config = dict(
    n_layer=11,
    d_model=512,
    n_head=8,
    n_kv_head=8,
    head_dim=64,
    d_mlp=2048,
    vocab_size=32000,
    activation='geglu',
    norm='rmsnorm',
    norm_place='peri',
    norm_eps=1e-06,
    positions='rope',
    rope_base=10000.0,
    rope_fraction=1.0,
    qk_norm=False,
    attn_scale=0.125,
    bias='none',
    tie_embeddings=True,
    parallel_block=False,
    extras=['capped logits'],
    init='trunc',
    init_std_qkv=0.0256,
    init_std_o=0.00546,
    init_std_up=0.0256,
    init_std_down=0.00546,
    optimizer='adamw',
    lr=0.000996,
    beta1=0.9,
    beta2=0.99,
    weight_decay=0.16,
    lr_head=0.0163,
    grad_clip=0.5,
    warmup_steps=452,
    schedule='wsd',
    decay_fraction=0.914,
    decay_shape='linear',
    final_lr_fraction=0.0,
    batch_tokens=262144,
    seq_len=1024,
    doc_mask=False,
    train_tokens=1047000000,
    steps=3994,
    dataset='wikipedia_en',
)
MLP neurons of a small language model. Each row is named by its layer, matrix (down: output weights) and neuron, and shows model dimensions 0-169. Each number is 500 + 25 x the weight over its row's rms, rounded and kept within 0 to 999. Numbers have three digits each. A neuron's up and down rows have the sign that makes its largest values positive.
A block is one neuron, or neurons of one layer that tend to fire together. After each block is what it responds to, as a language model described it from the Wikipedia text at the highest values.

L5.down403:485496487481514538489513510501491475529502543458515459494516480509518516507490534525475523477519504510507486486502486477480478458526557523491486511434536538496487513507515525555490484502514535486504499470479507509479479524497492487538487512495511438493517474513530501479518534501480487483547501507545478518486516471468521493508510520498458519452485466495541495508536498508520532532469470502492510505501480510488484503523505469480514483485493551508483476489518440524470513483448537494505529479495499472500444465
L5.down618:484513515512466464511459499506503412529503558478488502558498529480494472523472527508478453493508464508476538515481472537512481511521511501490478489493476492473482498497499500503539515494491530478527490496520459476471513511472538484491503498492517478480452515484536515493524483462527484519490469463509504487488461457465479476472564508486535501478470454498487468470533482522491486518482480485474524505472504503546507521545454495530506477476521481502514459493503505547521489529497477502551518495494491492458484518
L5.down764:492507537515526505495549531537509455510483472506491513495532489515454487487504494513542466493508554484503507475506484513511504552507485493526516466478466529485576501526490521497463529470522504486523491519505459530501508470502536496505500475504527497512442527451436495490474515496511484509530537479488498532522482516481497507486476467508533538543534495497535472487497503502501511490509500482527466515535536531520525509525481457485488462498464485495504555459485504493532531520521488509471496497474523488493489521
L5.down894:481474464512480515505500525497475496475501476494466507458520577443524527490461505469517507535461495465510513498514490523497548486490521480499476502466471478532467509512509483506548461501508514519516474495515518515511468523514492492553489512477529486472520531480438519514501512507530493492538523482484483545512464487508505508468514469495434500480475449477520517491496454479525497465467449496505498494512497447480536469511505474527457487472508522488528500502545487567544472500497527489502456474481524473521512533
L5.down987:508477532504491495453472522504500512512468512449496486495540562487510505485467513495509437513485522536513482511489525542493493469495527528517521487475455483450459485510477496511512453474431483486561481512515529524501493533495487535574499489532522556468509464500488492502522520477529509522517509470480496521500459511494478485498471538525514508470474480510475477508475483518533491517478541498509508533475491451529540498487472490533471488488494510499509508491506486506523465522521511458504493516490496506516496498
L5.down1302:500477489459499478453468517494533486499453541518540493497528511509512482464474507489484444471489499493511511484473513480471516491493471513487477462467513556496506501466520523495534459512523481462469509477537515507508505508504483508540469544517533508499515497541483523480495505500519521492521539475530516567509541530516522479456486507550475475497470495490490511500500505492506487477520512513482484521463481547523522509535550473494479495518521515454527539489449535541485460514491464496501504465502490500492529471
L5.down1338:532495500510516462492490525575496508437526508529482455520511536478506533509466512507521501496449513459522492531537525476471498506458518480481445510536479475503508481480499484517498498494534521459504477511485502494517532441471473514501477476515503506497474539501559511492522489522500491489496519493470485496472496462500491481555509461489492516495481487494522523479509514501497549541522485498509504507521537484505541524524485501484504474464491493499492483526523530477472515495497479494497480544540510456508484520
L5.down1555:522498513509485505454519523451481502539490520468497503532544515503508559502454514523519492479467520473527529469509504489477519537522486487515473507488482506477511523492513507531502483466459508477487483525486503507516466522487478460470510530526542504485499527495498500501561525490466524466495488450466496493502511444481437509495485497493491471466480510506495529455480475486519484507513526542468494523483500512517532514547490500476450518507463512501455480496517527504497504505481491516558492475482534436502446504
Responds to: Descriptive adjectives

L4.down101:490514503548525501539517537491509487467443517561506514527531505502514522533463491492533459504439496448519494531505495516509457530480480502466495506489538477476520474523487512468503469508462498523491531519533493489491479496500527480473489508520522475494476520509529477492494525503457485488493485531521499495514498476493503489499470493470484482503453504504481486533530482432532515500485479494547460536481509503480516549534498484515499509456468503511535530509478530469493522466548500507471491512520515490469501530
L4.down1009:513434493494452482470502498527470491489552506479525562505488481488487537496490516483516487499465476512553502470495470502492505499550496524527497516553536484453474507518506445515502489474523538485517476518547516513521489540498499507522492481532490459506480524495512524488511495499467465518437489512472484517523519536513496475557486536508573495486488542451497523551482461489482490477452503495485474483511552471505428519541477505481458499513506530511511525500458492464502501460522492532539462522501479438543513516
L4.down1481:479490505536508474523479521498530536527449500488491513511536479480490589477556516440493460489556504534522470485446510492506470495512492521535517492506489476517477517540495506508485514453502472453511512508522541509481497516485500490491437498488534490505536515541508499483514513473496521542493478497462445529438482485495500524524504546489536512515507500530483510496526489505519487517497522493482527563508491510502527509527489530503488449542528488518523472507483503483442509489488514483473510509462514485471502469
L4.down1921:524482500494510480457523469483538476525510468513532537512511485497515471498499507507525516499436499515501505473473484503512474498554509551530480536511476541494486486514549460484497465518498510531504505473492466525508534553490497505527484503501506502514498493510436505490467528503511463487470478512457502531503442475495514510485519484483511478518538474501479501493487510489497527447529484517499542526571528492526498505552538490500454457513504505529500538499467445496476475490472525488506440510492523498540503492
Responds to: Distance unit abbreviations

L4.down364:524525495476501520492516493485458519495500508484467482522493518494536509530458492518477490533453470516472477487526487465505486455476452450532510443529489479469471549504545474502494491486501482469488510465542469511454536510496492491483499519511528500500479490528486510499486501510510487453536516475497502487501502485489512533504506476487536485506501511520542495493508492517454499515518507512516511506528555518517508505489461501504548467470468522539530471495484500539472505495478499495550503531452511472507511482
L4.down667:529527538499484519546518504515489527537463537522500487490511498509489566484506508484502526478496468491508513539450498482505470476506459470539517500482450506500474543478498508489476494516501524485489496496498498532524520456505528501503497501487486525460491494543528523475498522483436509500492482459494482544453488463489531515461466492513481496508504493494522439494471537510536491509514469466540498487518458481523494455506499522513478533502484513497530519503494506495503543516505505522520418472539531577477467501
L4.down738:500493517468482482509551520456489501496494493463512531474506534480510491497482526475488502515484522511501473518485527527481519498477508507512507482536448466495546503491459499498490500455481474522530476508506462515490517520525519513489545509535489489507485535528518483511490495470516528487473489455526436474536463461429509484538463515495457447523511520521486513479465499537473478513529485525544469479492500470515505464506465495504464480507474496504487490519492573480505524514578502508480521497465518489446461474
L4.down1203:482510525492544472494484486511513523535522516544443498533475520546462537482505527506439473539488523499450469532445508495487506493496522478487533503470444486549532506486525494486492506487502532480505466483565491507480482483489494521522502536488470463484503511484518513519505504502512468520464502436446484532528498502460521492524490548507477505488482485539505485472501477542480464543509525518482510507519443506523484505477490507509551470495469509481506502493541505501492525505533497490479513497500507483497490493
Responds to: Relational prepositions

L4.down245:485500490514543501526466503471511516507515506488496506500524499495489520482495470465465453506520502541441519481542540481494483469525470526510487484502486530498476496466485531489498536481560474516453469454439490537519502515469524547469534487498536498536487487519517469486490486516481506467513486531505465498493471512484516522510491459480528510537507512530549501437506489546517471490521513535465465481518531504486506497465546484531509500514524493494503496541478506531509483492532504496501485548487501502507479537
L4.down290:460469479521523520456548485508508537487486508543443494536494533477501484540456486461513494478464476477494547471506527516528473502460501468506471513469532491482520518537475534509486511490508541488496500516505515536522503484517512519532549507486485505504499459506499498489498504532468492499431496493469487521476480494519469529473487493478515479497486535532511513501506505503532504519520454499467490514499458488486509489509485479471504476549494502511492509503458465520472502457535464467457465508542516466515494519
L4.down673:471504503475527487451528448489489515498549492476499548497491461479489502511535518466516480486470550525517494507475543504486554480506483517551497498494507481490483490465508468496527522505508534521472456526496492528493507483475481520511474470551504493491485500496495444479502566505502499501473538498513531464522492504507462526509461498538491496485531490481469524450484459528516511453482467504518429540492482525462476480515475493523489494473555519533519484493498512460469499544498508530497531501482515517463513569
L4.down1399:479528497540517508510521537488514462545485487507509544547528557452541513470513521497487482515496490450475478506448511504466539465543448559531537515529511502507508555534507491503507476486504555460509492507484525520458509511511543516495518499498540518496485533504486514506546517501489535482502469446510538500490511502534507524485469506519520451516448544542477483499527467472461510537512481496513477511494508513480507459495527501499504558491454522538529511503475525516509527482480490522531510483466500507509503524
Responds to: Abstract head nouns

L3.down475:499541474535492504514489531514472508483535520496545500502537494471513506503508487517487512510512508453493522496532519477459485477472483519477536493482495523471465481437506481486528520508470482511532518515470511543512487511461478523490492469493499466535429458505501527503469506547525526505481482494516503466475489544477478497521509480506550482497484467493522485479538509507489476496536525506477518511538503477465509482479495478555460507480473503494490495493539502532472548482510476508477505515522513501506469565
L3.down1619:532519482497496477469481505501538529494507512467480534515532534449498450529497475501501492462533463524501528449547476494467516478477473509492494475494484507517507521520523506481508480465525528479518499519536534478498466486501552482469516518485488488499473492513483514495476465537487507498530513506455488507472556559466508526517473481481530508502505521491505485498513522480457518516534530464496499516500461469490473484502464530511512476528489503493536480508503486508524475482504470510491500433589501481509528495
Responds to: Abstract action nouns

L3.down362:474498478520507501532485517543497490469551469535525491526476513483516540499517501465482540465497507517511438533458479506460479427559508521531520498482493535482453502495487503504556510496497504537478506477514508547471507491527457507540479488512475542461491534490501494483465466481502519516500519501536468466487434525500490499549506490551511517464471497560502513519519459545497541536473518497512497506484464488485488492539502482467471498468556464494533467512502508464485488465472484496463490475489513483467485521
L3.down1343:483516496519512560507500486554503499451513471555504512548487479487533534525502492530484478483457522543490487498497499477455467503503530541530523522534531489490492494501477485495513504509500454488530464535491527497483524479502495547511500509488494480519521496514481441507517482482520480514464539525497440471432503500518499467557453530510504510445433528538517539529463509514505510493552535474513550492511489543504492493519499475482476508511519549527502477500518502485505544491516527535467499498506472546496515484
Responds to: Proper-name opening token

L5.down178:556525485513478478481482501508471483473519495545550518463493493483501514515501510480516475497552509497498477520492513475514505462469529460483537517507481495539456520480512453521527480513489522537464455479482487468478541495498521547475478482504499508493457513529558523482482462489530507523481464554527470483449509442495503496500476539461464492487509565457491523480491470537506539468492507507501505521505497511522474519535498478526503528492508494492538487502487536516494501495512478502467496499520525516465512495
L5.down346:549492496488488450501462482541538505519527514500517514488482466468488476492528529496521500514525503478472447533528475466516491516489470516471506456512462493446474478511497461479543501480501506491508472511496542510512476528481516503513503565497478510519466491532549527499495499522470489455475499534519505482515479482528528451515520475497503535479491505459488493502516522498485493467481512463506557521502489510508468477523505510503475516488520522485504488479511487509484476519517569514500447499490482513493522485
L5.down348:540489525491486527500499494496455518515530507466459494472544532520504473527515479447487441531532505520499498531519506490507522501520499531522524548497473546476492529481512517507500488506496523490524488531516498511461509506491506503469475493521504520468466504462505519494493507505474525506486527575504488500483477464530489551503487517479497445472456525493519488495480536531506497504435493518514510515499460509485537512492505487487495516495532548506453546428564459511480478498512503541514539477501479505487488522
L5.down385:492493510517476456523484497537470496500480518497504537490482511510456502474477502518522511500520529543518503523507516494491517493519535539525496448500479447504490497476514470548482494492526466541503480508491489490484524520546448531531528458511492482493496492518512502494488473472504489533490536517486533474522518479494514516453509541527464506501517482513487518537514498482489466495483518505536538483485517471500483481490522508579507486468523494527516524500521425461512460511474528492483536467456507509504466447
L5.down481:499525520519455470508502510481550506474523519480534487504484500469549558543537507527499501489485529450504483526489441492505487484504493514515537489501518481512479529525500521500501489523482469499482467509471511501448479461489533494511486518491476475489522495498512519499457481501509502508508489556531504466468514495510472502499476519523452450469476506526529528480533503503479532524533545465537522462513521471448484494487494461506489500489512513508532488552491498470500503515509494479496485540562486509487528486
L5.down695:485520559489520521545495461503499505473541494506509530470459537501472500542513499457507495493468519522497505524519474536534433497455502520507480471488519474511546554450476464536511530506463463512490482526488524498501496519508456511521462523470490538495469521511506500496516478495519490507511477500490529465476517502546507513484462536469507558497486523527486466512523506487519520499469505509457515505495517483500442511520510501503514480495551494494478477480535530537445507485509470473471541469487523561474524463
L5.down1033:480535520475508510431501519453461484520481486527494533435510525484506558530489490495501498503438448532458482526492520517527540477531462506506499448512496504500474514486542504556487523497546517492527479476467470498521537490485504517510516490485513510502467483464508526507501490493479503481485499483497533518511493467511473514479489462445418532453529504476479488491503517480494553541506499486501464484504467492515516464464483523470488539489521491512508499529505517506486501506465493500525491469515510482490467481
L5.down1785:526529462490518502457523517472557443515513493492490486499443572464464451552490497511449511495483495511510513525487482507515492504464497515511501528551486540469489495493487488515511521487498478480487528535462492473523479473470470516544532487446460479508490500465502506504517471521540563517528497497501489504500549501484509493464525504502505453516493510526502510514480498465502529489474482583550500472498507483531533529510490518508446498499504517493472482488508490497521534461478487489496530546452528455475513514
Responds to: Metre unit in athletics tables

L4.down3:478512467443533523547479532503488543503494519486470537473532490533520501511476505508553467500485470485460445491503515537459518482507489499506467490461522543516484467491467459459521502500525516518507532503481474484496515554456488524506520504503555512454535495524504522487528522489460525510478502521527472504511479514528494508512482510509495491484438500545479521458522488465440482492482499525493485505526526526489534537495482442492490521531513509481541522520475539495511527430534473488523525497517493430516507516
L4.down114:485502527488500513509475530482438535512512526491472532539505511527523523498456480478520506465508498519512531529530520502485500506526518559487502518465476540504522461490479486512478478483498540480514492495517488509500509468495492528541519448473469448494480510518512532513500500503476487522509499494456507495512462496490474479491493514479466484497496494474543536477530436498479502491497513576501495527473506468516496471506515538501513487466499481489472471445502500527493533507502502490491471524509537506497471503
L4.down1092:520515476453504444508548495472500507495498466491475500507526508508495518552527483535511476533524494519502507529489501506486494475516465522500511518511511485491455486542497542520499499521505500497520492535488478454470533488519483527512523511489509473464511478486466547518515491447515467471513539488490498482462478478515505507495491524475504518503494494455522481491512492486541513534473466529502505436462509552485581559476504513493484533525477526535479528509506484480490507510497470506542504511494517460496484467
L4.down2032:530542525464536472511478508485477520503482537499508502491473479474496458470492497477474503447500492516493463497521464487450491505465494529505518548523506520476447469492484503491490447472478506553519495513488520520534526472482492478485510489485492503471554474481481530531515542523473522504495476529498515498519472474487510492467551533499510534507460496518482516494537486532505529494509454491484489560529521489511481475527551504498464434503519548499488496479511459486495514510539523486532479503498483502496498510
Responds to: Manner and time adverbs

L4.down313:505497452479510484492488504509512490437519508500507520501520481523478501506481502517528485521483498492511502491521458515490523525507547527505515478506499493506479521500526479560468521484483504481538464467539504486519454545449482477481530521488497505547520515497528517520540495463484524509529556489467461489491526533505476454477495517509507482525508478507500464512464494533519472493494508524556461533504524439501511496505467530473493505477490536556535490515468480495505489523496511549508497479499495490516507475
L4.down1213:472505513525516478509521493486517538470500558528518502461546524497520526541500479509520500503499504528486521517500503481489443495530494493482500512522511513514495515456483472501505497460475452501478475481479510477510476522547474526501526525514490460518500486443514510519515466489524520436539530502484479537501513484523541540528472450477544523526513478533479503503516437538465502522551480505500473522484485513520490483472503465544464484487501522545506499525477536482474510459493519501518525479510450489497460483
L4.down1771:530472479550479509510434486499481510486525526463502463467480464465501517510478506496504557470491475473537493525501469565499444481521502506503517484521515478489512537510494531519500464478474538483498458507507490509526491452516533527496477491476498486489492503499488535490519520547508495471506488497518455530489500488476528536547509477488498480510515511429506508527515499508470492527497519465478537530518506476510531467515457499476513513502469495504482482502464508477540495518507499513540511488489490501555506497
L4.down2013:475486490481501534529524503516496504492532477470439511510509529494508469535476460497524527484478498498518480495543490486545548487500487489529531461472515521490552439473457511549505462472479481551518523469502503480512471508498510505485508536508543499565550512510451527515478546501482485536502486494503506512509526493501484507486487492481494487485524480476522481509506470459534529550495562503480516535497495494506530512512525440462504510495481496505528531487472544448506522517497510533479534487482506498512492495
Responds to: Level comparison adjectives

L3.down979:520516503499519485481539487495472509536504531462478486558466479558501498506531495485493469488483525494522492544511505495468472540510454469485466494502499463478511514478499496517518554516518465466521502479489511483521467527501507486507476473500520473484527473506480496528479513528497512519514451515465511536491516461458513498481492503546490497454527488509491518472497506507490494499490442482508532514493499468501523546532522517499460437504510520511517526430459502453477534514515547514538476507531489474509513499
L3.down1838:457503509529504512489508490461480495513528472453461492499528540508473513502502502492498480501492506483461497477484488521496516553500458514484488480460482493462510519480531514530504497509485557522518505476510473435454493497496498483564489544489485476494515483471526506501477515516482541484528477501538488502456518465463544512549500521494524534450513484552519495491455518481570520494479481493489528563502488468449479499489511532543457492482532531503459495484455514525494504545476479483489495509530467530487477498
Responds to: Evaluative adjectives after articles

L5.down228:504476524528492486529455519528530462498481492431494514482545542478501488514493535518505525468525483544483485521459513498488462461502491491475502491468517470518522484470526493476510441515478508501507582493510499519502471499522500500486440488549535514525445516494479524519525511502542491527512494473540532518517455550520504508483502527486463491509535490530502518524517491477468464501559527499471559518510504477530512521542524492468474504498500545511563477504521474495473502499516520517481478519505505541478479486
L5.down1025:497488529504491527567449539498489491513484463460515493497501553473521485506491518433508480491490474510498495514549467483503464468519548533509503463504509520475495482471521484469495446490474476502508494499467490506528496526493500504476466537504523496490504496468492482486488474496521500522487527462538497521517468532454500472500482521488458446506488533527503502532519461509516487506464507487505487537513514470556446494498520488526461499481517515487508452530498508468506501506476461486462502503512530543473518561
L5.down1095:528512498509552461541491523492507514507492483494506503516455529477501452530547514444493491490506474493446499514478495453468487502497512469465508439552455499496485504496518503533515503504495483478496457487491484481542481508443515448537479490510517529465548452495516467471486531498516496464498498490524541524516463481503490549469474468500496486525539507524538472493512528494458479527499501502528463496470522507505482503498510497561511502522499505491489504520470484518475522463507474536473512545512504526467506447
L5.down1165:495538483534514511519493512498492474491502464494487479510510544506500477512481517470494524443506491468525510533486479495516467480483511499489537499467482507491497462515500472523452465541469514505435475511512522497529478511479485497486468494515502541541513535503494524481454491509504514513495511481507530500492514464538505520497498544493487504494488488514494493504534512531482488507485521482521490493511532551539471491512507502480520480487528462492509488503494505479475491477500507510465492473482516629449526484
L5.down1169:508472470514527471481493518488507526493474530471507477466462545488505507517453529469485484498495492475492543525518481509502480485497529492503500465460507516525497495494505522490547475500505473509503427492487496472517520543494533480461469498473504501519529518487505531493450489502511504442509513487548516525481514480504487444502424512490476512527446484493467494529508479480501475479508486491468499524488484487476506469549537523527467495493483496531468480511464500531482503508493536496527519509487497504478519465
L5.down1396:499504529511491530497469513502503516487499464475509504461512479497451515493488526461550504491506495451482501478483516516502474487550493527494476515488492505514502506503503485507519485502428516517523491532481513532518488528463492514540553493466462526489486482457522477563517487483439518517536525516519492564505474527471475464488459475506500499478489503489540508532527475494477476480509470540460528485493479496503534478492490501526484473506502520556509527457539503544475517519562474537503467499465471493529510527
L5.down1651:570520485495509474537433533491512490542464447479444529497502495525527446517487483459501487483503491492481534491476485528456458474521501494457531464463510507504503463476544466525512496496518515540507517516488489545469517479508483474504508521476514498456501500474498464519501517487448510494519521516527500513484446541538523545468482482506487503451472502523513523511538473515488465517507475526469551500523487497502521522501551505523492494509520522536539515505501468499545482510511455516509505468553499523483492499
L5.down1806:489535476535483474554450519499547511492525487483496465494496545507498491518503494507475481501491505502493392510533465496494519489498474552485526470536488511462518547509561486492490480533483512533513506506501500479488495528509557513491492516469462516525494498456492499511497522505544512492489464504504505502470485524495504519489497493517475528498515473520503483472471518512517510478531488455489504471498505538496508507495536475467520492506492485520486494479541500518486498462489505551494462515475486536480510515
Responds to: Abstract action nouns

L5.down251:537502504479524508524543494466489506530474536489501480482513527496476499496526503521544503513470496471482426514490484459499496495503504540485506535481497463484496485483501514491492465459477484504496518533497522468510512492481529472485513515486496459472472505561515563494471531454522498509477496437484514520474460475480461516493498507530465470511543478479480481457521475512511510509509480557516497517475503443537522501516500545519485482528504501488507465532537508464495597513551549523533474481459450490497502459
L5.down789:469496515445461526501495509505505523490433469478473558474551528521457514458525521476520481533498494522512474489510518490431505473526499514525486442496496538489526531507514504475510491525548502495512521527498536464504494426513510481522473492539494512487461503485455534522503486480509480511496540510505469539467492471477516510512506507476489515501492506532513508482524514492494467525494509506480511506465507485518494479455534521461482519470493517511539492519501515477490528474522514494500559514496450521481503503
L5.down1053:552515507529505479500526516470486501518530526463522521499503479484465503488481534529491449536529527463498464496487469481462471486463478501500532508460476523479514471495528469521518521534524488467498494527492496500490472515511502534524496482508518499467415503493542489473501505519498464472483504432514495477502458493541472509480486479507494495481521517489495448514517467504469469593538566473483503505519537561481508541503492507472514511502551508524546498515515471520466530499553520486474491486459496544472485485
L5.down1430:469522522479472464533489508520491504471487527507536459469494525443494476525493495507490486543439542502499467495502418466460454490470450483485518517546503499468469513476489499532558510506460510530524486515487489529481565478475497474469503445469530505535508513497472512516505517478523543525476462512484516521527506481484467468520513488509499560478523524528488514536473520514506513527535499520503487522507486483515521509504472513484487492484512531502509511508473516519466509503510476502549502539492548419517502520
L5.down1604:504512538497513547494517512547530460510498472510520513496536490507505495530555503513468503526487509519471457472487458525442496511490488512505544491479515525517489420494527494483488482523519511548516468535493465495439528475515510500506517475549505510516487560524501524516502538515514506489468511523533514539490445463492497466485526523509495480525513496482526507506480513499471460509498502499476465501482566557494457541507475498501476493480555508506498487474522535477492506514466497537512504483506471529491534515
L5.down1620:523445525485493499533475582549555500524532517485510482490464488496497505508470485490551471470502446503475533493527487436502509462486504483520501515504506489501450446514507528474532532486510502492482487516532482485522527518525517497543542536487500459527520498527498456494473517508461488518498480539499475458519496532493522508526494464445482478457478474438493515512492528487534521472529486544478519513489499460513472503523496512533473477480486508520502532499448454558518538512473482517503496518512515524531502494
L5.down1723:526505510496494490487492546481502508500444561457462520513500566541475501509478484480536515481508489515530487484493504500530489509528486513507479455473455520534497503476532506532513513450487467497520445510486461509473485497499507470546505490551533465514497539500523521464492468456478479491497492491506484496500561498533499495539555522494471523493483500471474494549514505547496512552503490493505503521491448499537494524503488536480516530513490471465452497516472539489489530487463482545529494508457524480511512491
L5.down1750:515505499478491505529518485518470523509492500452518487536482520481499482520513512512522483538516522452514495486517447524536502482455518498491551521497474509492501489480560500480507485502533517472477482531510519452510503510513511483503510528482524498493479548472481481532477480498494493463553512488519475490502547473464489519477467482520454496470521462554480490524512478453535530501457513496522532537502476466524507512503476504461501476519565497515493506532491517487466502461548503542452516506497512490492497505
Responds to: Directional particles and adverbs

L3.down54:510453559484520519516544511502507509538533525506456526514541441529534520545527510499496485494548555470508504500478515484493453486484512473505500547504445476548495528479472535463490503504537487504510468525509510527547493527485505550509490496540528490465523450496522510478477468550457564521495517526479525469545483495516457525510496483526496485495494494499481500496490462512512515540490503489468512462478530472506493490484518480492495501508529492486521482509476492467481503481451497474442506462466520527464472567
L3.down129:459525514459520529496507539487472464504525486502485518520494451517507511459511553511527474522530509497491495461532482494514491499514495482515481504493488468501532508494483498495483480496500535497483477515504510504518494521546515493469473441532525475517513504506487441527466479525490466468526505507484516511499494510509510498487473456496511462521466503477496528499464476538550481474494518515505520499496527523491420548496534488527530495472477472488475482496505533517509486512511562542513536521460552455465535511
Responds to: Measurement units, table separators